From a checkpoint of a small transformer trained on Wikipedia.
Architecture: rotary positions, attention and MLP in parallel.
MLP neurons of a small language model. Each row is named by its layer, matrix (up: input weights) and neuron, and shows model dimensions 128-255. Each number is 50 + 15 x the weight over its row's rms, rounded and kept within 0 to 99.
A block is one neuron, or neurons of one layer that tend to fire together. Before each block is what it responds to, as a language model described it from the Wikipedia text at the highest values.

Function words in geography stub articles, mainly "is" and "in" in openings like "Rolla is a city in" and "a village in Khararud"; weaker on census, coordinate and table tokens.
L2.up59:59 49 72 42 47 60 20 31 53 67 41 29 87 56 53 18 43 61 41 40 45 49 49 27 55 67 74 41 43 32 65 32 48 47 49 22 25 85 39 33 47 59 57 26 70 73 43 27 53 63 54 47 52 46 74 37 68 57 51 81 48 53 43 41 54 46 25 52 24 36 44 43 42 56 51 36 45 45 28 75 46 54 47 70 53 47 31 72 71 88 44 45 40 47 42 49 38 54 30 34 50 44 62 58 60 44 44 64 56 54 90 70 60 49 50 42 21 37 51 26 75 44 49 66 18 48 45 84
L2.up226:47 57 56 78 52 30 99 46 26 47 54 47 61 13 82 80 57 51 48 11 46 77 81 45 54 31 41 41 73 65 50 67 55 56 67 59 62 71 38 65 41 59 54 50 41 48 42 63 50 56 75 48 61 31 29 40 49 67 56 42 35 45 37 44 49 64 45 60 70 38 21 43 46 48 69 51 56 29 60 59 70 57 58 22 48 08 58 35 63 37 45 67 45 48 38 59 49 30 78 24 69 59 36 49 37 37 76 48 27 39 58 64 62 42 35 43 40 46 53 49 34 50 66 72 63 64 46 51
L2.up466:68 55 62 60 55 27 45 47 52 48 53 58 78 40 74 70 60 46 51 36 82 58 57 42 36 55 47 23 70 59 47 36 61 49 63 24 50 74 58 63 07 55 57 55 69 75 50 68 47 77 37 37 30 50 33 67 61 54 54 48 46 39 39 51 24 38 70 32 38 40 60 75 60 78 50 53 36 36 53 60 53 45 55 47 37 47 33 67 60 55 45 38 25 55 48 56 20 51 59 40 66 42 52 49 49 38 72 78 67 72 99 23 81 34 20 47 55 27 62 45 26 46 75 33 49 42 46 42
L2.up810:58 20 79 44 50 35 48 72 42 38 49 76 27 39 42 22 31 63 50 50 73 66 70 63 42 47 37 35 51 31 65 53 48 41 28 35 60 69 36 67 58 76 50 48 67 65 19 52 37 50 74 40 50 66 69 41 71 70 67 44 42 36 33 57 57 48 47 52 46 46 53 58 52 53 71 51 52 55 42 61 69 62 72 72 79 40 31 58 36 54 64 33 46 41 43 57 37 70 72 41 52 32 33 51 53 44 41 57 15 47 76 39 79 48 75 48 60 37 39 14 53 46 41 51 29 62 31 42
L2.up890:78 70 45 61 33 49 41 47 51 52 58 39 51 52 75 54 50 32 34 47 38 74 44 50 49 45 53 36 48 40 65 54 47 25 48 42 04 28 67 52 53 74 52 83 64 48 53 86 35 45 53 62 61 55 55 39 70 85 87 39 78 38 31 77 46 54 47 50 40 55 56 48 59 46 47 64 56 40 22 62 57 50 79 61 30 35 45 56 64 48 55 52 26 26 63 63 58 21 58 73 52 42 15 03 69 69 29 72 45 17 50 47 49 71 88 44 36 53 54 30 46 36 64 74 44 45 44 57
L2.up903:13 51 57 70 63 51 50 72 61 38 42 48 59 43 55 50 85 43 43 56 31 53 58 30 55 32 57 50 57 19 44 53 63 52 39 40 70 54 46 77 51 55 37 30 65 54 10 57 57 68 72 34 26 41 48 46 29 35 42 37 68 48 57 51 33 74 67 46 36 78 66 46 67 54 51 34 22 30 55 44 70 59 76 73 42 32 41 56 79 45 32 47 42 56 38 60 53 35 80 47 41 61 56 39 54 50 56 54 45 49 47 81 54 47 73 39 74 32 69 34 46 24 59 71 30 73 47 80
L2.up937:31 22 60 37 33 61 70 80 53 42 61 30 78 61 63 66 49 33 17 59 38 74 54 57 62 46 73 33 31 73 71 51 57 38 75 37 47 53 40 60 26 44 39 40 60 49 22 55 58 57 54 41 49 99 85 42 34 65 68 60 38 54 28 47 42 54 36 58 48 83 52 49 30 40 46 59 50 53 44 40 51 60 35 74 39 46 35 50 59 71 24 51 53 63 53 53 51 70 71 42 51 51 39 29 41 17 30 59 72 46 45 56 52 54 47 32 46 45 22 45 49 38 27 28 51 70 30 58
L2.up952:42 21 51 50 41 44 44 73 62 35 30 58 63 22 53 49 48 50 50 57 48 63 65 49 42 91 58 40 43 40 46 57 34 49 61 34 66 64 41 49 51 34 68 64 15 42 36 45 44 54 65 42 54 61 55 46 41 57 58 71 48 54 56 39 47 48 34 38 50 65 25 43 37 49 67 37 68 48 28 71 46 51 38 77 39 44 39 62 57 41 17 53 42 43 40 31 39 68 40 43 75 65 38 49 49 37 45 62 56 40 38 34 62 55 72 27 69 52 66 36 43 40 66 66 36 55 42 36

Punctuation that sits inside a proper name or title and joins its parts, mostly opening nickname quotes, hyphens and dashes, e.g. Al-Dossari, William "Bill", Bethune–Cookman.
L11.up43:70 30 52 81 44 64 70 44 69 59 48 49 49 57 43 40 54 46 53 66 37 38 53 54 56 14 62 35 64 84 67 78 62 33 63 63 45 50 78 48 54 29 38 59 22 47 54 61 51 64 50 68 65 29 25 48 59 39 58 51 46 59 54 66 41 48 45 50 64 44 59 59 52 43 26 66 75 66 00 41 57 29 19 78 49 23 42 38 37 46 56 69 38 39 77 49 48 56 55 46 57 45 33 48 41 54 11 66 36 62 29 49 54 39 40 44 38 72 60 58 49 75 40 44 45 70 40 24
L11.up139:40 51 23 49 76 45 49 76 63 68 52 65 27 67 93 52 65 53 46 64 32 33 61 47 24 32 49 33 45 66 66 29 64 48 78 47 49 28 70 79 60 34 25 66 63 53 41 61 52 50 68 45 38 55 23 45 46 60 75 68 75 53 53 57 31 35 56 36 12 32 57 67 22 60 33 41 45 47 48 37 62 41 42 72 61 35 39 36 62 35 62 52 36 56 56 58 53 46 64 50 56 63 62 56 77 63 35 54 35 65 32 41 46 57 59 38 28 33 41 29 29 33 49 55 60 55 32 44
L11.up228:34 49 38 33 60 73 57 29 51 24 43 51 62 60 68 52 70 25 74 39 60 31 39 40 32 83 48 37 31 68 65 45 36 36 63 64 48 07 44 27 53 52 22 49 41 44 32 57 44 56 81 93 42 19 68 58 72 63 78 52 46 45 25 22 32 61 55 68 62 69 67 40 32 49 35 42 44 64 48 41 59 57 13 43 60 56 43 40 27 57 47 46 44 59 51 32 59 47 28 59 77 61 71 50 55 25 57 43 64 73 52 38 55 55 60 59 54 51 64 43 36 63 66 41 35 42 47 31
L11.up352:44 64 63 67 29 74 54 71 33 60 37 65 42 48 64 53 38 47 49 46 53 20 07 63 48 43 68 61 54 66 59 53 55 61 48 69 49 51 52 53 47 25 41 82 43 51 39 83 30 62 49 60 63 27 72 47 51 36 48 51 42 36 20 50 75 28 48 73 53 38 32 57 61 70 49 85 67 44 49 52 57 53 54 78 70 53 56 31 41 63 69 51 39 26 38 33 51 49 90 43 47 40 36 23 44 47 36 66 43 47 47 35 29 53 54 75 69 41 37 56 67 66 57 72 49 37 67 71
L11.up406:46 48 36 50 40 53 43 48 45 82 41 23 54 66 38 26 41 58 28 63 91 55 34 59 56 65 69 41 59 74 56 50 58 60 67 51 41 37 41 69 53 70 58 80 48 81 64 67 50 58 62 43 39 19 62 52 52 62 68 36 66 62 45 68 40 35 52 92 60 47 52 54 37 43 22 82 42 59 58 40 55 43 46 46 46 45 37 61 37 37 44 29 23 47 45 52 73 55 45 74 48 49 30 37 17 33 56 64 50 48 79 36 69 45 30 58 52 34 69 62 36 44 45 61 40 48 61 52
L11.up560:49 58 57 46 67 69 41 63 55 75 58 64 54 39 87 14 64 74 42 40 31 61 66 34 56 47 45 60 47 57 60 23 55 99 54 60 61 41 30 68 43 59 37 88 53 53 18 64 37 72 55 60 64 45 59 56 11 35 50 46 41 50 27 52 33 50 46 46 84 35 62 48 38 31 20 57 64 48 54 42 52 48 75 59 30 42 58 52 51 70 54 79 47 54 35 40 56 51 65 53 60 56 41 16 50 78 38 43 46 51 54 60 52 68 60 64 55 59 60 49 58 43 43 82 54 42 53 43
L11.up759:47 33 56 25 74 71 29 15 91 42 39 72 39 59 95 54 50 32 42 50 43 19 46 49 60 45 39 55 49 56 73 23 77 59 56 64 67 31 33 67 48 37 50 73 35 67 49 76 22 51 83 58 44 42 53 49 25 44 49 49 42 24 52 38 51 49 41 71 64 28 84 48 47 48 37 47 73 55 72 40 42 43 49 46 36 50 45 39 51 56 37 47 51 61 57 29 38 62 48 42 52 59 17 30 07 38 43 78 25 58 57 27 65 43 23 62 40 31 49 62 42 37 56 60 25 55 42 41
L11.up900:57 38 44 34 50 68 40 45 77 49 48 66 55 58 54 34 72 61 62 62 53 70 39 40 55 33 55 61 40 67 56 54 60 24 74 42 46 70 63 66 34 23 42 43 34 82 75 87 55 67 55 56 52 33 46 48 28 75 75 44 25 51 58 32 37 47 40 44 32 32 73 48 48 53 52 45 53 64 37 33 52 57 66 44 49 39 59 45 35 36 37 55 43 42 78 40 35 52 44 63 67 81 52 62 44 30 67 45 64 68 38 50 49 50 38 32 45 51 53 78 61 76 54 44 55 60 48 68

The token " to" as infinitive marker, preposition, or the first piece of words like tournament, touring; also " co" starting code, cost, combines.
L11.up6:62 45 52 40 59 52 53 44 61 62 22 47 65 31 44 44 42 44 60 72 35 69 45 49 52 46 50 74 48 70 56 54 25 75 35 32 50 26 32 33 27 52 52 34 52 29 34 46 51 49 47 66 25 66 91 55 37 64 44 35 28 65 53 50 52 34 63 53 57 73 52 40 64 79 51 25 56 22 68 30 29 50 55 52 41 36 43 49 40 52 77 59 55 44 65 42 92 62 48 70 89 62 56 42 27 57 45 58 55 42 34 32 57 46 58 43 36 45 49 24 37 76 48 53 33 38 67 42
L11.up7:36 71 42 80 43 39 41 46 50 80 49 44 45 49 44 37 64 71 48 50 12 56 42 58 50 84 27 36 81 44 58 53 39 61 61 62 67 35 33 78 59 31 49 71 36 56 56 52 45 41 67 25 63 48 58 50 59 48 50 72 47 53 41 35 59 59 48 41 35 43 42 61 67 60 26 36 29 39 74 61 50 46 53 61 76 36 44 71 62 45 43 60 59 36 78 67 46 45 58 67 36 46 44 46 33 68 40 62 69 47 78 36 51 27 58 63 50 38 28 59 42 58 52 33 57 68 30 63
L11.up411:63 61 53 99 42 39 59 68 50 46 18 52 66 54 74 67 70 35 16 55 36 69 49 53 38 46 27 45 69 85 58 59 54 51 54 50 61 41 51 62 38 40 52 72 72 61 48 67 36 58 47 45 40 63 75 54 65 80 76 69 50 31 43 67 53 41 54 35 56 44 46 50 52 50 52 43 52 53 32 42 68 24 46 43 35 48 76 54 63 54 57 48 68 44 32 32 58 57 43 35 48 60 24 39 38 40 53 65 58 52 58 65 43 51 52 25 48 35 38 67 00 41 56 31 80 28 42 64
L11.up428:69 36 48 82 51 42 67 45 43 80 50 28 52 64 68 63 65 18 45 82 64 44 37 50 38 37 76 70 57 47 65 59 52 43 47 33 52 33 49 52 48 20 61 56 80 66 24 57 42 60 42 43 34 54 58 68 61 61 21 66 55 55 36 60 38 55 50 53 47 54 44 59 68 45 56 54 37 33 49 51 58 47 69 69 37 53 32 60 47 58 61 58 60 71 52 59 38 56 39 68 51 67 53 35 52 44 40 47 37 69 92 51 71 61 51 56 42 63 53 47 22 51 55 57 22 47 58 38
L11.up725:80 58 69 54 53 42 33 58 52 84 45 58 67 48 47 28 59 34 46 91 41 41 58 53 48 50 46 55 62 39 50 30 32 39 61 51 28 31 51 45 77 51 45 74 40 52 72 37 49 47 47 69 58 30 73 47 37 67 60 47 20 34 43 27 62 47 33 59 55 67 43 33 44 84 51 66 41 19 50 53 60 59 57 37 57 39 36 17 55 62 40 47 60 57 54 32 52 34 53 55 51 50 50 20 64 54 44 47 44 43 36 49 53 54 56 47 74 53 48 51 55 61 55 48 60 74 35 49
L11.up770:50 68 69 46 42 46 47 31 44 48 47 53 70 62 45 52 27 52 36 30 54 43 48 48 48 71 44 46 72 53 48 77 38 39 69 61 50 78 79 51 69 60 35 43 42 76 13 50 48 63 59 58 73 32 47 55 34 48 84 06 50 58 54 38 39 43 63 54 51 44 47 56 48 40 33 56 61 31 24 45 44 49 78 67 59 63 36 55 71 44 33 70 30 45 47 51 32 62 61 53 55 39 47 28 45 06 58 51 57 57 29 32 60 25 39 66 34 41 48 48 40 29 45 44 23 60 44 47
L11.up795:53 57 36 53 13 42 25 30 54 51 72 29 74 43 42 57 60 63 37 67 58 67 40 60 47 52 44 47 92 63 65 74 33 29 62 49 49 48 29 52 41 55 63 81 40 65 37 39 46 44 59 50 54 61 65 43 32 46 46 35 30 84 57 52 76 56 35 46 29 57 61 30 43 80 61 55 47 40 68 62 45 50 46 66 42 48 20 37 65 61 37 51 60 43 44 58 59 57 79 44 58 61 87 66 38 47 48 58 43 15 29 31 46 54 58 31 22 63 43 33 68 30 54 67 57 53 47 70
L11.up921:46 46 61 49 28 63 64 55 86 27 52 56 76 60 51 51 36 51 20 42 52 53 62 47 64 67 65 60 45 53 73 21 49 36 47 21 56 42 66 64 46 67 73 52 68 65 56 40 56 37 48 63 49 50 41 32 29 53 50 63 29 65 74 35 38 61 34 22 50 50 75 40 56 53 53 53 21 36 39 55 26 54 27 39 25 43 53 63 83 52 52 40 27 40 68 60 50 56 38 39 31 33 37 50 54 66 73 32 54 33 27 56 22 22 55 44 49 46 54 48 58 68 41 55 18 79 60 21

Mostly the word to in sports and Wikipedia prose, especially after results like "2–1 defeat to" or "loss to", also as a word start ("tournament", "top").
L2.up131:44 56 36 33 47 80 46 70 84 19 45 52 48 33 47 27 51 69 60 57 66 66 50 34 54 86 82 56 57 54 69 59 28 49 52 35 43 25 56 32 53 52 71 25 66 69 06 45 46 86 56 40 55 72 38 57 55 46 61 58 66 53 33 51 60 53 17 46 57 41 50 43 38 41 60 73 53 69 45 21 41 82 20 67 61 80 59 59 54 38 56 41 53 43 64 46 65 56 50 36 27 48 49 48 40 35 42 60 56 52 54 33 36 57 19 54 23 57 52 69 76 47 34 59 45 59 61 62
L2.up264:62 81 27 61 81 20 65 41 43 46 54 59 28 33 42 33 43 47 49 55 51 56 60 41 30 52 64 47 77 54 76 49 57 45 62 58 51 69 56 61 56 36 47 53 26 59 57 38 61 58 43 38 60 56 57 40 72 52 41 50 50 56 34 46 69 30 75 48 52 99 68 30 06 44 58 59 46 58 64 59 66 33 52 60 00 28 57 28 34 43 36 33 28 42 81 53 49 23 51 36 71 50 47 66 13 65 42 63 46 32 55 37 38 52 60 64 42 59 30 69 32 41 34 37 32 48 68 65
L2.up447:61 86 50 45 37 39 67 47 66 45 48 42 48 56 31 30 26 64 43 38 43 42 47 30 56 43 38 43 68 49 52 04 42 60 58 60 52 30 57 73 52 43 71 61 21 43 48 48 31 69 60 42 53 64 51 26 49 35 56 42 37 55 50 46 50 78 47 25 60 28 32 48 79 06 66 56 52 31 26 56 66 67 54 73 78 61 33 59 22 62 59 48 62 36 52 52 55 48 61 42 41 35 34 48 64 44 40 53 37 43 53 38 57 55 67 70 68 60 56 53 42 25 48 35 66 53 45 44
L2.up458:66 65 23 44 68 68 43 24 53 65 36 54 56 63 37 63 32 44 40 63 29 51 56 18 34 63 48 27 78 63 62 68 30 34 37 53 55 25 56 46 79 53 79 49 36 67 55 38 49 63 46 54 56 59 58 25 21 69 43 48 45 46 48 66 60 50 50 34 66 40 45 37 25 39 59 51 60 42 46 39 61 39 20 37 60 42 42 34 26 39 39 93 09 23 54 54 52 43 54 20 32 57 55 61 59 45 49 75 45 53 56 19 53 50 50 58 41 68 50 62 48 27 69 54 49 41 50 63
L2.up625:26 36 51 40 46 54 60 46 39 31 24 56 45 47 52 43 32 53 77 67 32 60 46 23 64 41 81 33 51 64 63 33 51 41 57 41 42 48 51 42 53 29 50 47 25 48 28 40 45 54 52 42 50 68 40 45 42 45 35 76 36 44 59 46 77 63 39 51 59 77 40 34 31 80 65 81 62 41 40 63 31 74 21 73 47 59 43 43 35 68 80 43 59 43 48 53 83 64 65 46 63 13 47 39 22 59 45 53 34 50 37 31 41 54 45 49 50 54 06 58 40 52 48 62 43 28 50 69
L2.up703:31 83 52 70 56 34 50 34 70 81 51 52 80 56 63 49 49 65 22 54 47 30 58 59 37 60 48 39 53 59 58 42 22 29 49 39 04 68 36 44 58 41 66 44 64 22 66 46 54 52 66 48 63 45 58 42 31 38 64 53 50 46 47 48 29 56 40 66 40 32 38 64 59 47 47 43 44 71 17 36 57 42 81 65 58 38 62 65 36 63 40 50 49 49 65 55 52 62 40 36 53 60 03 49 60 41 70 63 64 50 36 17 78 46 64 50 54 56 27 53 18 36 45 44 19 37 69 60
L2.up743:50 60 30 40 66 45 54 42 48 70 63 37 76 48 37 55 56 65 56 41 22 50 65 61 68 60 44 16 45 73 49 36 25 61 68 20 39 49 69 44 43 53 72 39 63 45 33 38 30 69 60 59 69 42 62 46 50 79 48 42 44 58 38 51 63 52 52 75 43 40 44 51 57 18 58 83 50 47 58 76 66 17 45 40 57 60 45 57 20 99 58 69 36 54 38 63 37 31 39 33 60 73 65 45 26 44 30 28 49 42 44 50 55 31 44 51 69 41 40 23 49 83 45 62 33 23 33 31
L2.up983:26 56 44 62 44 63 20 67 72 39 66 54 59 43 73 59 65 61 28 38 44 13 53 39 56 58 44 37 68 41 51 39 66 63 57 30 68 38 66 66 62 54 76 49 37 48 38 45 40 56 33 55 44 49 46 51 52 62 71 59 54 75 52 59 48 76 52 29 56 41 46 61 67 82 45 32 71 76 48 72 55 65 39 68 60 73 45 50 33 30 60 57 56 55 86 27 61 39 52 41 50 58 44 13 41 62 37 49 16 40 48 30 53 62 25 59 57 55 52 57 51 69 33 63 44 25 85 57

Second word-piece after a short opening piece, as in ex-t(remists), p-op(ular), part-ic(ular), con-te(mporaneous), plus ==/=== section-heading markers at line starts.
L6.up235:57 44 39 63 52 49 35 45 50 41 52 36 51 27 63 81 45 54 44 48 70 50 58 41 26 42 61 53 54 61 80 56 49 76 67 41 66 44 56 77 56 72 28 33 80 52 74 64 79 66 63 35 61 27 41 42 53 81 47 58 39 59 28 30 45 72 40 60 75 38 25 50 37 38 43 53 66 60 56 58 21 84 44 28 49 35 46 33 25 59 53 56 47 26 59 67 58 54 67 42 50 38 61 65 14 33 39 73 56 61 61 57 82 58 54 45 53 53 41 51 50 33 42 54 54 58 60 53

Mostly the -ly ending of split adverbs such as mainly, mostly, merely and notably, plus possessive 's, other word-final pieces (Down-town, ru-ral) and the or a after is, and, was.
L6.up881:52 60 43 25 40 62 52 47 52 78 32 66 64 56 67 54 48 33 47 72 37 43 68 46 75 61 60 64 24 64 37 37 61 50 43 39 41 37 36 39 34 51 60 45 36 40 43 42 49 64 61 63 48 42 61 47 49 57 52 17 62 59 62 65 45 48 36 48 34 59 33 19 83 56 55 28 33 47 61 71 67 40 37 55 64 48 47 74 61 63 28 28 64 61 33 42 47 11 74 34 64 54 29 79 57 48 68 51 51 66 62 41 77 47 58 41 56 31 23 38 52 54 37 34 52 51 39 20

Equals-sign markup around Wikipedia section headings, mostly the closing === of subsections such as "===Climate===" or "== Career ==", with weak hits on word pieces like "ll".
L2.up89:38 58 48 37 39 82 57 58 28 45 51 68 41 48 61 60 68 36 64 44 33 54 53 33 58 53 31 51 50 42 54 55 64 50 42 50 62 75 59 61 32 59 47 65 51 70 50 78 56 38 42 40 32 65 42 79 71 31 81 47 62 72 47 60 28 64 50 29 39 53 48 71 53 23 74 43 91 63 60 39 24 49 49 18 56 41 55 60 37 55 71 47 41 13 41 36 36 58 51 49 36 64 49 80 48 50 67 23 36 50 53 64 61 63 68 41 09 36 38 39 44 79 43 67 60 58 54 53
L2.up190:46 55 37 25 38 71 25 51 77 39 44 31 49 54 63 58 40 54 29 37 40 54 29 48 58 58 54 34 56 37 37 30 51 64 22 33 38 31 47 63 34 44 59 41 48 34 62 76 31 65 41 50 65 70 27 62 17 20 44 45 46 33 38 54 67 13 45 32 41 31 54 48 35 57 58 43 62 42 49 24 81 68 72 45 58 66 41 44 49 38 81 61 63 57 79 40 55 51 31 53 69 42 52 24 58 48 56 47 66 57 34 55 65 33 54 80 55 64 45 62 56 43 67 33 54 47 52 39
L2.up362:62 66 31 85 54 35 59 56 48 40 53 62 95 16 65 45 61 52 53 44 73 47 62 42 49 48 63 22 49 63 27 33 60 58 59 40 40 69 48 50 16 55 60 70 40 56 29 52 33 60 73 40 62 48 47 43 40 56 30 58 37 56 19 59 78 39 46 36 41 43 28 63 56 34 77 30 30 59 39 46 43 39 53 76 63 38 25 29 40 60 55 53 71 68 48 53 60 43 64 30 65 22 47 58 64 73 59 65 29 30 67 55 57 31 39 55 48 41 80 54 38 56 48 47 46 37 59 74
L2.up387:75 49 49 43 47 40 52 29 50 72 81 56 70 65 41 56 57 51 40 41 51 60 43 38 24 43 64 54 61 65 56 62 66 48 39 58 28 45 37 39 71 62 55 67 49 13 81 32 13 35 54 48 56 52 48 64 36 53 40 45 34 23 51 57 36 30 50 40 45 89 67 34 39 26 66 45 38 69 00 24 48 44 63 60 26 64 58 37 75 40 24 23 21 29 41 61 34 64 58 49 60 72 65 45 22 39 58 60 43 47 33 13 47 23 57 36 22 14 44 45 54 50 55 44 47 88 42 59
L2.up414:49 30 45 70 58 53 34 45 73 65 33 45 41 58 50 60 32 27 37 50 21 61 49 58 41 35 45 42 46 69 38 51 53 52 68 29 64 63 56 50 33 41 68 55 62 78 59 56 46 41 72 34 36 58 34 86 62 51 58 73 46 45 41 63 40 33 37 59 45 37 33 57 60 50 52 39 48 31 31 53 15 34 52 61 65 44 33 49 52 40 38 51 45 41 50 68 45 38 57 45 44 26 48 50 53 38 59 50 61 59 98 67 42 85 41 26 51 52 47 72 41 37 58 38 66 53 51 58
L2.up537:64 28 42 52 64 53 09 62 69 32 45 45 61 48 55 61 42 65 62 28 44 38 60 60 13 53 46 53 56 55 22 55 38 53 71 42 55 66 75 45 73 47 32 29 70 52 43 71 25 66 55 29 40 50 42 38 25 34 49 48 30 40 43 41 58 57 26 64 23 70 50 44 51 46 68 33 48 48 61 49 48 45 54 65 65 33 78 44 64 48 32 45 37 34 63 27 59 20 47 47 50 46 51 47 48 32 60 64 66 33 35 45 41 56 57 63 64 65 64 76 43 72 51 56 09 47 67 65
L2.up711:49 52 56 17 56 50 59 70 49 73 33 28 39 69 35 59 29 40 58 52 59 77 72 67 03 54 65 76 44 43 81 56 46 57 50 57 44 64 33 33 66 52 60 22 66 51 32 55 40 40 50 39 44 35 75 58 70 46 21 47 33 49 39 39 39 38 43 81 33 64 39 67 55 28 37 36 48 40 67 45 57 49 39 56 48 52 47 57 30 45 59 45 37 39 66 42 90 30 67 41 68 53 50 55 69 22 51 40 42 39 58 45 33 65 60 36 46 38 45 67 63 53 44 49 31 40 69 51
L2.up905:40 63 39 46 60 76 25 37 71 54 48 61 74 60 38 36 44 48 26 58 67 56 30 70 09 73 49 56 55 53 47 36 59 73 20 29 83 52 57 60 59 64 67 60 40 43 70 51 60 59 55 47 33 04 51 79 39 36 57 60 36 72 58 41 37 30 56 47 53 61 51 61 56 43 40 59 71 43 28 41 57 68 62 20 50 48 64 46 30 31 37 73 42 45 43 39 41 17 46 56 48 52 65 46 36 57 51 54 42 45 39 70 36 36 47 58 42 66 64 81 42 38 26 63 41 71 74 64